Weights of a small GPT-style language model, trained from scratch on English Wikipedia: 3 heads of 32 (1 for keys and values), rotary positions.
MLP neurons of a small language model. Each row is named by its layer, matrix (gate and up: input weights; down: output weights) and neuron, and shows model dimensions 0-191. Each number is 128 + 24 x the weight over its row's rms, rounded and kept within 0 to 255. Numbers have three digits each. A neuron's up and down rows have the sign that makes its largest values positive.
Before each neuron's rows, "fires in" lists the words (lower case) most often at its 100 highest values on Wikipedia text that the model never trained on. A number after a token or word is its count.

fires in: "it" 56, "its" 37, "itself" 5
L7.gate241:154147113100113150122111112103078123113148159103096159147139151127141126125132131111097120132141127129146139147108134084138139143103149156141099127107101088110125132126127115152114083131120147144122114108138131128140074135136158110143113135156084116163122120124131146133116089121200153071142130144131087162105143105133126128115150162103138072175117119136210117132149125122129140133146080132138110126114132080149136145110156171109121179108122158104098121128109107116135138150106128138163171109112117111135154193127156106085151176093121144143143110108134153138161074094095102141
L7.up241:124135111146123120147114129134161096095091112161116137130109150128079132178095128109148112137135133166145122111125100117181125150094124114160132094156136116102105163130111115096108110143171139136135077098116127129137100130140151144157095102122146143140113077115121112115135150119161142097115100112120099168080167140180136111126142107134142103130135142132146081133103146130091082102125089120148148119102149095153139111103154146140122132100145094130164132129156138080126117086111162119182164150131155136153156178136174135157152158129132137112164126047144131118146096119126144106
L7.down241:173126117102147136104162131113120151141133148136132101143132093117173111164113135089104151118137124152143143156149141122090092134129141099118112113099071107175126123139109114110156117143101117146165152107122177185158145103160054142118145129144130130165162122125119122169135124103146166097098121138132152107139142129123111142130147129119128102101126156122121173093127142098106102102132121125125133095139154122172155128116149127140127115107113161132134121134140156104126119167175150176175132171051096109113131138107104134108183116127142135148079103126150117129186146127095115118

fires in: "not" 32, "did" 9, "then" 8, "every" 7, "they" 7, "ever" 4
L5.gate511:101142113130100168093122155165118132110154118178093122088182121139150132110128185144136163123077095122114115129126182126102102086103121145147160128141120109137143196109115122133127086104090161096127128132181086104150109117111119141164092087155130137129129170119139115152183098131138138132099123106119141146118122161119111131122142127169152109118171158122113095105155120097133128140135173106113107130085129138082121093151090151114107133155117142099120155156111119159128143101144117143131147115128110088121125092118092123112112135118085176151148150118129123150133149102140113101
L5.up511:101110139130140121072120143175138116107134121111116128132141117150155140183114126164127149102146083134153107157171102129127067102103112122116188119127121120122115128105112143082163078101089144141165165141129123123106054087185122144127111135154123138141117127116139113121134164166150146086156103112103145148132100147112191157118067134126156108123135114142110143104123162105162153128132126127157148113150093129087088112140115091131122116139102129134170144119133132143129153142158120164129138138109115110188148099133124100131120131130107117140144120128130132135184105153148142148
L5.down511:113098155117116116105131147127144152121139125096134127129124118107078145159102087088109112107171095152100165191093127141096155121153131078161171124083134157104129182133141141062123112082124096111096100146105116092130126117119123143112124121153092125124098129127137119114135139127128123105163127146127100111113149137157136114098121136126068145148154119116114148131117151166170168113090099137146149146117118121103140149093148132128098149145102089158145141057085124117114146110171121160162160131139134117138121106140082141126151129099146152150156154132123147117137150134097085150

fires in: "january" 19, "october" 18, "december" 16, "july" 14, "house" 11, "november" 8
L5.gate322:155133119168096154089120162150127101114143099111117139132127139097130138109137152137134121088110150148137122127157114144120159079128115143123163135107088128123150143108109133135153140137140132149120185160173122098159147138151177116084128153068075104111103137132151136145099109123132135142154162132136078146088153105105115135141130083152145095163112094134127092118107141146125085107171086134134113102141095132100089155143141098153126118118100118122120156090119117142167157093139150116143113121126186159092154109113135103163149153101141168114132132143111180142149129115129165171
L5.up322:140109111145125127089116152135097093092140161140111125107161177131107115105104157162129117118116132169152159133156129110140065093129119129127141113159119187137158116173154142143115136096103116118184140108146153118176115158144128142090139132116113117132133158125130122133100127128152122134115106134161093140114138143088139110104111095121133139146148090155097080148152122160121132097141107164156114150138106116138159140103133150129098119146131106157179132125166119119110114094111097095114102136163157137120126078115119130140156097154111204136148134112156133151170148088126056137
L5.down322:151151142135120114112181140128155138129117120179158141136175142118086115122144167128098085168107112105122109117145142110126142102126158108095156135113092143125140095133126163102119109142109132155126151112110096205116125136107142150148136172122115143154159167110115149146109110173142099155151099137130150150136110136118179104140132101103126106146111127147103159125147111142108115128114141134109205084116117111202131157130128167110129134108145072120150121154122156112096133131098145105109078134179112124110103127155145103147109096103133119133137159130171149169116113130150102121

fires in: "under" 24, "german" 16, "germany" 11, "general" 5
L6.gate154:153126099146088159138126095155128144133139134114133168069149123114145154110156119141119160169112162133135122122138127116125109128146104125109113154130113106098123145119111122126090135138144164102116126179106113112149107124105162104158096150112153129113151144149132126083105123170114136104136144072174114139154143143102122142119147139130152169134115074114130117134103084155121135111162089141122145104172142098139108142161108125152124150125133149085171185102144094114109162102130117101114159178129124140130164176067110104098116095139105148096110168146131119123093139097097183124
L6.up154:102141103129111149144111150099110088121088170128129147109177124101125136131136162096132132140075103140115083157132119101164130136152135128093142117096131173137170124122183148152144120147125129159121130126104145129145179172156104144125118137099173154096149141116105110140113186143138132104118105119167106118113112091116089117128134123133154134158152100122064091170119129183132137110125056109122128135140157127132103100127097119179094124152109140084111109116163139149130101139136140100096126132099113096118152121133111113144097126172097138140113131140142119149153108087126119091
L6.down154:143112129132100127090164167154172093110090162147121161096135142076126220155117140123147111122102107136133097155140086181146117143103116115113127129156109132107144168133135116118133171142196112120110129194124119170088130094121128118143116160143110094124164120158098182130124134135126133101128154141115090113171124146144161151130147111118118100112113128103134098155133168148123141133132144158116169152126102086165147126155150091125129130184131134116129122136114114112116126133149112108104105119156117144144120125146153128153153134147087152107095139172100124139136104135095123128

fires in: "same" 17, "s" 16, "service" 13, "system" 6, "services" 6, "square" 5
L7.gate7:141134178130094164115160114165141114114190127126126126119166156112176132166124106137169152151140153154126168144073113094172113117125146153131128139127116135111116116142103151112114139116149172108120102121139111117154101165144184119134162144134105104125110139144118115122109102127141094094139127109153134145172161147148137120143159131170127087128052127140159133121132140160090097134150123075137117098116150104114149096130092144100152104136130088163130125138150139149146097087137152102127176124120149179134155125118148151108115106167148105154129151106093133156152085148122123116
L7.up7:166126103138143123137139129137140101102150101092159148097099103097189116089141091147120140117142112138147146144084151118129124117131115167123081123150137140112131131143135114090137127102097105188141147147118158129141109043083200141122146144110156132149118113149145145170117080137103134100116120102122146143187130116114143121136110118115091152125136139134098143139121109141124124135170087158149149144144169140118173140148126125102147111110118129109133093132155096136153147143124132139094152121101151108137087151164133132136120082102167178130117119092153112131097139083140155154
L7.down7:090108146153122157136171075169127095145110117125170139184086114085169137148135128137137110102137144102122160135153105147135127112192148084101169117107100111127132169146157116112124164130098132136148136148121109166141127099118154157165143170129111145075154123111154127101144103105136082162152152098156123132106124115149130108101161139168138132106127099132156140130135111149165133131120100086135148131143103153175164121110079143127138160105127095119159123105155122095149098148116169080120142163144117117086099127118133106123169116098132126120138161138143139107132144157140142119

fires in: "time" 34, "times" 8, "taking" 6, "side" 5, "takes" 4
L6.gate3:119142129133138168119118141136099108134094129115121102166126103122121134149105150139082137111074149126101135168136182110110135112093135142082119098150099157086150104143121127134108097114112125128128145124173160111143145175095115119052164126099127139140097153124122084149111137101150160132123092119116134152139125118131157121132120126198141129115110114102130134100139129131119130126152151128133132115135139149106202133124145120117145142144096129128121081109116105180110193137113147118092149150100171109134117127136147169146135167118125130086130177098125139123134138080159061128
L6.up3:111128101087089128099104156173111131135109128153134088137112131150145152170116126121129121111090151121128126159165148129128115131142126148099104105136147123145162103167139164130114127145107131068114110111129167129171119205115099123113159099153110100151084124096134104142121137120121137147124113135093138149139110142145138082090130125144152076141124118096143154087137114132084134129128131092108120106124171161095174136098087165116136116134132091126148066109082112158103118144131120122095125133139101102132121145133164156121175157121139124113152148114165156137165152134159087091
L6.down3:115135134136103120066080132156122169143127094127133134143117122114110095178130119144163114145107100109161125118158107131130154144163088064131122108100149095092164070108103126128145126125112120135127097097109136209116103164140110161120109159146111109106137111154178139126141151158135137142141109151114090127117115167145169126116115081108134128137091124153143148135160159121139121114102124093106104111137136144124118150080050121148128111111135139156131102127124128147144126171107103117111074115127094097152108099143124152141138107097109131124112159136160126136138178136117106111

fires in: "first" 34, "north" 13, "south" 7, "would" 7, "t" 6
L6.gate460:153106105111150133126121138136088108171114172136123142106135120143141172114123176131111127101098132157115113153089146083134120053113188156149102152157113103096150135116148124196121128109133120106101100123153118105152135141096087147136108123144114120073095166132115135139147131079131168091114128130083092147136086147155137147128159153147150091122109156131178100152149134127150134151143110109138109121105140141095109141105112146106136117151109156156119155147104148128168125121114134156165160148079144102097121140135145113142167119126164133144140162094126120166162141126128137107
L6.up460:086119121117096133079153110107110128131106102191113102130136118141136113144119100137104111117125115159155101140079135136179120148175103114151129112127145101170131116140181160153126137135128122118122099123127099127103163171100139134105089144134117143120102162155156170112117142166155098144109148114103114111101112099136180140130109105150141055065090143158143120104101155150109120129097154146133119086116112119113101157105123130101161154146120090112127111130159084082151123134110136128120092138122124140115117125128107163126138143149098142127139130119114131076188133156140096091
L6.down460:110139161112078126115130098123149162121096135177125168126106155123069096165120104149117104112133077151160111119110140131064125129155114137132125110111163165096130142152148137133127146129131115094117113161100125089083156104138175055112132131125090151114134138136145179111137136160117122123123117121102104134162128118115133092111116128141151135087118112167110174109120128139122138132082157117130113165127101129166105172101121173111138150134133109111151158192124089107131113132099124128153163112145124133118115120120150114191097094137134148130136147117124100117136123184112150129

fires in: "with" 37, "early" 18, "late" 8, "via" 6, "within" 4
L5.gate133:112157106112122160179141123111125155118148160126114106150127107121155134139135158120073152144081111110106115117132150108141131108139153172118098113140103141171160128112122125176156146118112161132124138117152139107120136128110117098114122134096139158182105153140161108149126132125133129142072142122142123145124108133154175159150127156145148123185126157113153162112148122142142110171152104138137148121134135100150154091118107119123099140150198122102165129104109109102090100104102161122107169128110122134107151109160151098186137198114157159103113141082119115152108089118109103090
L5.up133:114124137115148117123152119163162136151145175149110107139072101139149140171170134122097149165102083134118133133141109139120149133139139111107104117116130104112175112071134121126177128148128117117118101131130114114103153100124159106149129155134121153134102139088141128149062120115154115144150154124098077118146143142193163172133115116166143121092137144134136162091117130128154108131111099131103163144166136082130107125092120129130148097122157118110141153129142066117147104150128140075119157116165116140109097113174183097177126145158140156138114120092108143147122114114135151104
L5.down133:124138136157139143101131148187101145135108146126163106180139120120122123146131152126147127124164132165101157155143111109129124076117186123096125116098103130133122070113115100091155134157180112121099127099138125197122131129134182120097132113144091091120152113158149143134124148076130127114154155148126097122139115123155134138199124116104152155094092109094114144114136159128127104116121157112119141199113132121134091140125131103128110104135186144140165141134169122130136096160126150111142152105140083137120124128125162157141125088084110122154105140156101091128122122121145115142

fires in: "december" 35, "november" 11, "significant" 5
L6.gate352:134110143125131168113122142072153124170093173115145145147110074145113119133146179144123152169147125129134121136132130120095144142111075096115142176165133094134101142113131118116117113103144176139131132158145109112131113147123125114100110126088081066135068128150191140119107124125128119124115132109131127115128100137086088130098170141106089121131082102124114117097157098087131092133127115152112122128118132104124099144112157107180106161150133125098171138149151103130149131116114122116176129155120164106142164122146105124103135168097113121094144141148108093148149127071136117129
L6.up352:166127122128114140150104123113162114106139184122119147127129119103166157150125154139118113157127111149084054147122134180127086082166124121139159163118152122130167146152125093141117089130126094133064172162128142146097137136082119114137135097088159109118103130116076169155115153122140113111132146128104098131150164106140154154081135113138118108175146138122097136134167120106113116144150087109136109094150125112155114148081096112131106171103097137123110126110120151134156124119117114100118117089187146112149127111130156135176133125148122131113174102129144132166132124114125126116
L6.down352:117182130110130147129114140130138127107123106156171149139133148130088120133170074118119127161172106150146098150128112108127130142125127126096149153108124114108149159111107110120108110171119079141152121115116140146117149158096103123156159153131152103138114132090182145085123142142125113125124111112176098156093117114165106155156104119137113066132109091172138112081171126131109138153120083155164103152089133142111101156118124095129113106138135088121128116148135132152148160145160125123149111123120166101120152097158134110099157119106148148158156203159121100108145082154142114117

fires in: "october" 16, "december" 15, "february" 11, "september" 10, "january" 10, "august" 8
L6.gate407:128100092161129146110105150093147100092079131119164166176141118134161127152133176148133128105133140094139122112135119089135117155119077149139135132118096090081133179122090129124090119158179094145092119141169112104156109127101142147115157165114111101100092136109154145086100109152126096119145127111145085104141109124095128103103136106129105127127114123131106132086114136095111116164127124155134105128115094094125142138104137088155122149113171112120194132063124142165131114077139149128139156128129158161119149122138121125123101119145143157111112136107078117125137116154145122160
L6.up407:137132103155154117125099156139104112107108133162127112146172114086138170079143167126123144090108149105118088136111111131104130124114141079172127167115113144102143142087137146151124049133158132120103078158137127118151112166106151141128144145150158079075117155137191118152150139162127164128144107075125131110116125140125091127114106146162154136136136104107085131143136139117118135163160146134092173124123148091136129126105116095125133169143109155139147150102140140134130148090140150104141122111130151153140122158092119085128143153114098158131110100125144133094140140062130137114
L6.down407:183096128161116132095098164126134101131129150132139119157130111122113182112114140139115151134118151120129124110168097149110135135103106110110133148093096120103118161117139150157076089134083163089090162153158146152115087131092122201158123121101142120097131182095140116145141160168089114108134102115131114094111115128154116137133131114101109120130135089146113114137138092123143138181099098182136142120125177142131075154139130115153103181122124116116166177105119142138159133115132139134125108129170134107117160120120083094143108143139104126150163150146091128140138145103121132129

fires in: "it" 32, "this" 19, "configuration" 4, "its" 4, "size" 4, "software" 4
L7.gate148:119135099142126132164131104150102139116121073112133136116112130128129163168157113132154123129127125111148190134147126125153100137097146116136110145157088107131184136115123119161096082102141131111153122142105141119150090148128136144105171121113086113119097115132132104106102144077169139096120130113118085150118135132152112172141098134123137131122089080110105140139121078091126085128164110092112129139141165189119116133089115142143158150105066137122111120126142149186124158165115114136145162138096176114142120143081147112111137178104168137115139117148099151140171126138146116147
L7.up148:114116150106123118163159137138153140115125149082157136102089078184143147135109139144137122141158078127184137066137120117149128162111158168149117140089129097134103150112142113149147124128132139137123115107137108142136159122095122134149150125152099181133091105184112077109101100074126093133168128111131126100070141134110115097133117120144129140107116176136130148123131097131090086085132121088127119140104115164120161179158123111108107088126129110112140148144160121125106092134114141107148108128126127140121150102100143097100159134117133141116095103103122161159134135174170137137
L7.down148:126113187123167147151160144097156122143126117109143103141102146122223131149160102108099120135126159105124127119124140163103124127140141123115110109135136112152122079138129137112143105107135091111138134067123154206107161103124126135098121123069117159130107136143108190159131067117146142143118092153120147118131135124098138156126139111180093110117142136050152142146115129141158115127137130152160132123113118142124155113162128101156139122107087096174127153113106117113096132099161114163165133119140108120143138130140089117122123097093132133105128102160132126134121128161117131125

fires in: "january" 19, "december" 13, "october" 12, "june" 11, "november" 10, "september" 9
L6.gate326:147153121116145140103099131094083137128141141136118114105141148116165148128159176132140187119102130157116127133136172116119121095113108113134129129128086133118162156129115173077112079123087112136136101112152115097134124146118158096120172136114112077092104145152172128114102065137103109156109126117126114133109119154105134157125158095124113099143133077098129134095131101121124085138144137120129072098125101123119132144109128140123109155097143094120139173115131132155158121091133115112122137148168167131082171118117094136140152099105109190118164168161131115105084149116130102117
L6.up326:138166134130100144114077153125139109093119119141111157130140095100083136134148153132104085098115148136109106142124164117155143140126138130184142107106118151098145142142115126142119111156142102134117115106189126089140119157089134137134152166162144112121098164125162103143112072099102097135115124108148096119149111109145110088120137102126109099186128107150132122114145131100090144127168079114160125103120086092179131101106122138149110150135157101120144167086099111134135084068130142095143157136121172107104159129119115099142150085136118182120139137146133159132111104123153122134
L6.down326:143135093146184139111100162125142118153110157150175146153108100115139151129165091158101117125149123104152142126166128104085116106139137108129118155071067109151145126087084147129135130146099131130106155126153142178130114139103152154139150148124111107094131166115134132145149126159119104178108100114120118140128112116119129116127130091084141112130089104137115141102151094111115125146134069144144140089154114095150101136128134154151114145117171116137157144123089148157120128100135111139142110126179134129109117117121091080170143118095112187138114143178118144160089116082154150121

fires in: "has" 40, "have" 14, "was" 8, "already" 4, "newly" 4, "had" 4
L6.gate32:091139115135108117169129158130124159117092130106133111121146056152140144140119124140109117116119109089082084152104118097107120153133127126110176136133132154116125143111135124125107116121124169113154134133137108118124131158127151154153097127122110121139104143166108104175104155105133091108152137127106093147157125101157133111072092136121141104168125127117120087107120124167102119127138080097131159081124105130159139119123120143134127129182166162057150127135170142103067159088145128130131157121141139081105171137114098151101108166121120147134140148104127140166172125143108109080
L6.up32:126124125143145132147167122113075147156086144143085151117183125135161131092111134099172147167102110131161115143102156135090113112115095116114132116137109137135105164077142103140124079125134093088174103140132080127109119124177100110122113129101126137098128107113111097144117146094119129125115119120146142157158136154099143152152123136095137140141101134127143109114150135172136130108129138150046161086104140145122179123146131076147112109126146110098074119109109100138134133117136187086141128095105103115126113144119094138153092128086134120114150133125129103129100079154121144120
L6.down32:111139110141074153165110169109114134095106130142187122097110138150129171139099100158121147102138133131134091128149114126111129162133096121137147106155100137148164141132145097132155121140131109110151142106151118164123149124126103149150116130149097130144155121120129140149095097133175121090146154129133117111150114076126169136119109113127134084134117109147145056122121093130141125117136052089092130091117127138149106145168126114109103094138120127104140101108161136158145156092147117147166140071136151134082159118123052127119133147095137152139156108138121158156119137155126088090

fires in: "general" 20, "german" 17, "germany" 12, "generation" 4
L6.gate333:138098114148105143125127138130150112127101112164132131123142164107106206174116145126126143168083146124108096137127098150114115119142114130098140121168106088139153146111132073123105129148162102111141143163148136084105114104125136105146081158082163121121120120152111094090145134079127122129071130141118145149119122149156102145107127159138098153119145113117140112119115076117096097135130172115077110158143135116124103103103083144122155180146100145093135140141140093135133158105088127116133144103111146157086159176120104111154119155160126110130138130139116103069130102116131140150
L6.up333:172170107140128128150110123155138127119125125119164160113122127130091142092152147110183127102148099082109131137139114144156122130101153133111160143106129129101123135121115076121144172140127137131155149123104128117055112069171163111167098130098131113119139082140112121102146174126175121090167139096139117155140125136125160150115128146099119142097100089130097129118117154136131118139130106110080151149110122130120087130147117098161125169069078142112122129130115169135141123135162099141126138121130151182094137086141105114131118091136117131129113156184148110134150097098116126170
L6.down333:133129128148123133139074123163123116130140142140134126105158135099168113086142134125100140100176131160132150128176104090111128169129095127147170149116123111135099144148140112118192140117161102125147174152134119097077121068154165114134149102171142138150133132121135069128103137122174134108120109116143116134099129119151121127120108163147135155142156088162081130153131178113138162134146133140130091120129148123138136143134161119127115165150130156150133073164159136118141156182114133125133114142145136170172135114096163117169154078139115149169104121142120095160130147106133139154

fires in: "not" 23, "no" 22, "named" 11, "did" 9, "decided" 4
L7.gate71:137136103104162139125132158175104098121144066153133088098100106135116131147087128116130134153109139147133116146115150150095154113072147152111180121153132138153172161130124131133125117110144148087108143128150155101139114130140125142077142119135110126122150129107137069152108114090111184116121110145100117118084153138139078129160123141166139131124114121084120146124132117096140086160167164097113115144100168136097112113110140110129147135130114143131137157081093155152126183109178107115130176147105132131110131144100137097129169155153151163095132159141109174142123153103152140123
L7.up71:088165136123150134071121130128124148103136122183110127126135106090125114128158132108168118122134159151169119137106154151157155114137116118078152119076160141111181111124155166123102099101154091115161111131115107122104075155098160139171129128157115099117096084128164095131168149110112117112117109120109116140123144151120133121135126139150126112125102099118135134125120109108134109116169169126153149122154103105142118147139086130173131130061134091133139139119144078146110128168160116164136151119132089101136172114105127177110136108123172159121159142151155136098155149081130127119
L7.down71:126084087132175154132133096126096167119100099137140142105106131129081178112152108106107110118146141087100111155133106116126139157169119119135116132133159127146122172155125148094104105133110094154142150145129103169153133097144150119102130134141084173087123087141151119098083129122115142130130122128124113142169140188148145110132093145108140101132149101150114168133098130148135112098129107123108157125153046140108161143108166178078089176112102138142140159113133169126119158133121130127104125105155131135146158130086136114117131172120130110125141137098121127123112154124118103083

fires in: "had" 38, "would" 27, "will" 8, "may" 8, "only" 6
L7.gate281:126139138147100161133118127135092120108143115137127116109115120132105106143100150123153113157116080094129106166145129130131063125152120203113143124132060138128137115120149147177113147143165128104114156130166143123092141138133159104122118118121119121075113151101151127143125139100157150076095095115113079151174131168146138153126147147126169141151114058147114084135129123153147118128131137175104106122149106137142122115072061139124142129153121141132164118125132129151143134106101141107138156125144175139087155092101154104140111121130138145132150187126146135141160120127121102102
L7.up281:161124108112071120145106108151101148167113155113150130133143106118097175144087113094115162154134145174096119131117146123121145131112139083177124085147160153122138141160127101106116134104157164127145116148092142131112087118113117139170143131144115148150126106134142137113116097139098116094127135156091090140112160116111180089091118111088113098113125152140115127125093141115120086156127139089120150091138145133123135117157124186115081163134124157134146179086127126123140131124150109148132157147131113116158155176131095135093133124099145184143152109109164139168152109157134088116
L7.down281:133155095126116134092064152145101154124122166140102099096147163133118131119155140139151153131140179116134105183133156118140092125108182146162177130148146151122115161132162112149137105111147119138110104130118102074131135155114146181136090113118112127103155135130124057134098139137118146119123130084124122138103121144119157094101113127111062096123091161143158117109137095120132142149123176144124142125128125127146137150129104161090137115134103167121163121128129083119117101125132178151140129103102154104114135123153111096082103167111160148138142093115163158140144121151161111100

fires in: "had" 15, "have" 12, "has" 9, "history" 9, "him" 7
L7.gate91:130152124099078126137108141126157147123101112125111144120165048128144130156139095118162158171116041114111119115092134116135104153070143177114136141129155158054143129106106170145114124116098139115158071133127149109152132135124113123128171121114096168171105152103167115140134165137121146092145114116129124138131147080115108147140099114130135113078131114145130105159148121115141109142121110129077138172149168134122136134126154133139140142111135130128136124101125103125124128139143145065126173131119127140171153124108107107103134136132088123082122157120097115122107104133119111137
L7.up91:139181128107120140152076133158166106138103143085102100121117123134154133143097135161132119154117061147105106116117151119125091136108105112137114114114121137126135118110105112125138104173117107139134101123133084110133126161128154137096148106121137146153141103118171130172083113096097110095148124135150132175078137100137172178086135124134112120160110151152132104149138149124121124070152143085136155121148137174168143091123131131107080107101107118069139130124127129153108107153138125160107126110140141136114176124103116127132127166108075154109116159191119097152127136143117105128
L7.down91:147139147124130142136114132167120164140124122110115135137150112096108165118135140111135137136117172125117148093116120125143155143090157118177155130125177138141129077133102133126122128096150123085139093037157126135114155116113120114114147133136115137131128078134161112142140137134139129088107131162109094132167158080108069123113136115128140111138150148120163133136099142068113117096090122102108130140112166126105150160122110096131155136107150152133132142101137115117131072112171115137149099120109123135078153081117109163148053148151098126135101151123094083133138154165151111125

fires in: "they" 37, "then" 14, "she" 6
L7.gate178:111135128075115166108135183110118152084126159153099188057136094127124152136134080108070145118142121132150121121122154108132102108115118117087129151154129096106135120145135135130119098135072110143132127134136122127148117129159123136123120142129130106105133125140087084111104133137105111118100110153110170143125122151164138175109130155137121142098130084157138158143106084118094161154197124122135125087102130113125100124101091139113168163158105152116100162181127124153130124102079120096095131132099126113125098123098122141076135142135142147133162145151097116134153127096115118121
L7.up178:108139126114117133124148104100112127119145128137115104087131110131139116141120131147092160113158079093121103150119147161146106136124146124087166086113128103114119156111113123089145116123119124094162164093110144122147129137144120147168118110129078130175113110107131082146152106082127141131147125124148126133133121146085145166130093163105098114169155116116131136137097089140156172109145110088172099155124126165104160113118130118077143139190168140089140130102139114088113070119150157139122134120134106083097133115133091082082073144174100153110124121109143137156113143137134126120
L7.down178:117116135152122116114090137132129134186134129105139136057128089133125139104154142140158133142142111144142148138096119151115109122114103135123174133091175133138141116098120116108092108092145167081131128131103129156078104122145126154154180081137087156124137126093131143126079145147140106127116135149138143105166134119124124116144090143114170110115128104125098127085136110143119159121120171108126143172117141111104121128125087133163124115099106133087098146121115139130108098128162116114184090148161094141192094146125111135139134110114148106143080081083164115161129144088117157113

fires in: "season" 38, "released" 22, "release" 14, "occupied" 4
L5.gate77:119126128156163149148149102148102111107138136118156120120177106114126120083129118131140147131092080099132155121104130062099075074121141167121157132160120155140127183112130111165154088145099115139131094135122126086169124097113095140111131120108146162097128131145107120129116087109133149075113133130117154150140102129121126100101173072109118131107144100096170133087133125115142102120136177114088152136111098143156114099144117121128115102117108131114137141139111148123140112116120139125123165134099143157114098142104169122134136178129116170121126164122159127214126112094128121140
L5.up77:132116134130108148131147104116120152102150104147082090139120096127172141159149108158094100126140076118117120161140121123133077105136094127086135144159112133138135142141128167118135116064159107092167125105141111142116131167105112111149113138130142150154054093100146109134084100102158128160105089147157151116120125118124130150150150137132141100146082134164114141138125143162144146121114138118123101086143116100066155109105096150104156135116125075118166105166140130138154119111155117124176122089149137115168135098149107130146122136151125117102156136144132064087112108122149126141
L5.down77:094098126148114173104129098108142138103129136117097112138139134097160100098136130132105155135116106121156122077132137144099099137146133139128122107110141137117150115149143146101115119147175121119142101129110098131120123125142148153111102136149118118138143110060164138101075124137112141153131184161159093076121105110181121174136098114157141096151095103073152113130146105114113167191094129174111113104120104123091153148073125122122114083102142122061135096106134137115133161103124115123136162122130145126140153117085141162122141151117113139133141131136154112096125088103165114098

fires in: "time" 39, "times" 9, "target" 4
L6.gate442:138125118096102156119167127120140152156138136151120105152141130121138141147155092152147120128118147155079150148181168117120104139115157182137103092136105114126181137139066123145131139149110194141163128110118119105117110158076118115120107110089147171143154145148146113146140102143155140141107117110163133140153112145119109123133099157148156144164125103110089123140141102151093117093152135119196161130110110135148146076150155146141136122115157132180150095163150144108092133109123110167132145166126160165128140141129102140099143140179128149121121174113151155120095125113091122134
L6.up442:143171141147112160140116134126093124163164090113168076146159158131102123144098119135131147166108124133119113139110138129089098151159108136093144102138117104166118120149127111127146082174188133128161148131089125144098086149104146125145167112108151120167123124127134137139148101138161151130165131134106126124137134140063127086121180131165160144130112161122098144157154128142153153112172126148120122150141144130114114140126161135126181140150139169143133125111101139106072130132109121163063141183112113136132148143099103149138131161174144107106150133118132145095135145097127176130
L6.down442:117135148105120104092114136163145138153141116087141138139110115120114162110113098114090137112133055098100145161112113082113105095127080093151139088136160136136136119157106126135138094189134158146160131122071097207129115124141124144155158138119095144166128128122114157139139131120100129094136131139161138118124143161137132132135136115179104131088104141118126148131132125134144143170166112145124131125146186164142109130103164098114122149118150148153116105110144124126108164143141104131091105161145104126133109188079145099122116116154133095102106092088111129162157128153112128150

fires in: "with" 65, "would" 7
L6.gate311:156135107139111144139139147153067098114153165142121086123156132096119134099127148130113141169101086176125125132128122132156138092144142137106094140129104109126145141092116101151096111143147151129102129109127154101149173113144188096133143161127152091107116135093126121137155127146153181089127142122121098143109103106109120154117120136143157162101142117136154089114128104116151113155126156159099155144152160179105170121082087153092148197128116157138159163149093160151138161121100130096126163101136109108110099125115127136150095151117120116127167123127117134126106077107098131099
L6.up311:173113119111094128100163129155090161144101148128164142142102179147080122142105169126126137098144127123164142117147125115125129104111167153150125153124134102146177114077132143117159117132108120111111136080099120138104131102108112120104138143139107112124154145130120140140158175128155114125114134109076086140144103130117120112121123147156123100137092136133116121137148144163142130100084151123115125090058132109117103119093122118120133145078143126133158162111119148110082142117125141152110140121158122130069158117151177100144081149113159142169109138082146168135116138164158065150
L6.down311:108116168132144117116089146128145126071121106124103132149129131109104133098117098125152123142167145081167104102167088146112121107125137100171145130142098126122131132105104130113161112154173121102139138101145112103110134103168148108122138153127128117112108132095103155134108117122151146134103183103135110098116143150132168153110154137116111121110152143165116103074160174141142113138116113121107121153122090131136107153126104117153084138158124153152128125136167108161169148106127162143093103079143098169116099154097201128077102161122164112110084131125143128151098116149148173144

fires in: "may" 15, "december" 14, "february" 10, "november" 9, "january" 9, "october" 8
L7.gate65:143142065142116175168123126088109118146128117104117177136177108123127180104138151141140154151116133126104108097116158082133140113097126122153132122136098115076126191116119143118103113141111139101098118139155150092150108180098101111152140134135139116110104177145172107122129120154098108101117104070132119098091132159114084139126159119140103130087120105123129096073088139122130070154154103137111144124106130149131147138105114127101120162112154149126103162101101157142126152114126122128142173169139123118124148099075123154140097111135124129120114152125103161118106121099143110115
L7.up65:152120133164154134097106169125114109155087118132131142111158152109113134124140128124140116127132126146111117102165148116071126127108080106134176116126124128136144146120160143134107131171120128119147100119160183119153114191087138118152152152157131085142063185129173150154172152142133123114108101089111110153100126167131117141175144119087087112103115102134099101083146141106136096124141100136128144106146111135111133144089121128115158139093155128133135191124123142130123108116183138116159155138146145100122126104118097116149104110121112146129159157168112182151128136139121124086
L7.down65:168136095165160102067135123138101110146170139164142096172099102123125108139154127143167113077132147103110106135158131113113127146136156101134104148077120061142143128119097127129136128103121136107109143138139170121094103105139163165128120130171126089111077169142123134133156171126112149124114103105123129112102134110149127107102080144085144118093133134135127139110193133105122107150116125151129141146142158126149090153128103153103131123092134101152164171121118154111155098170155110136141131123173125118147118129134107089174132085135081124161142134148147151120117122105148159116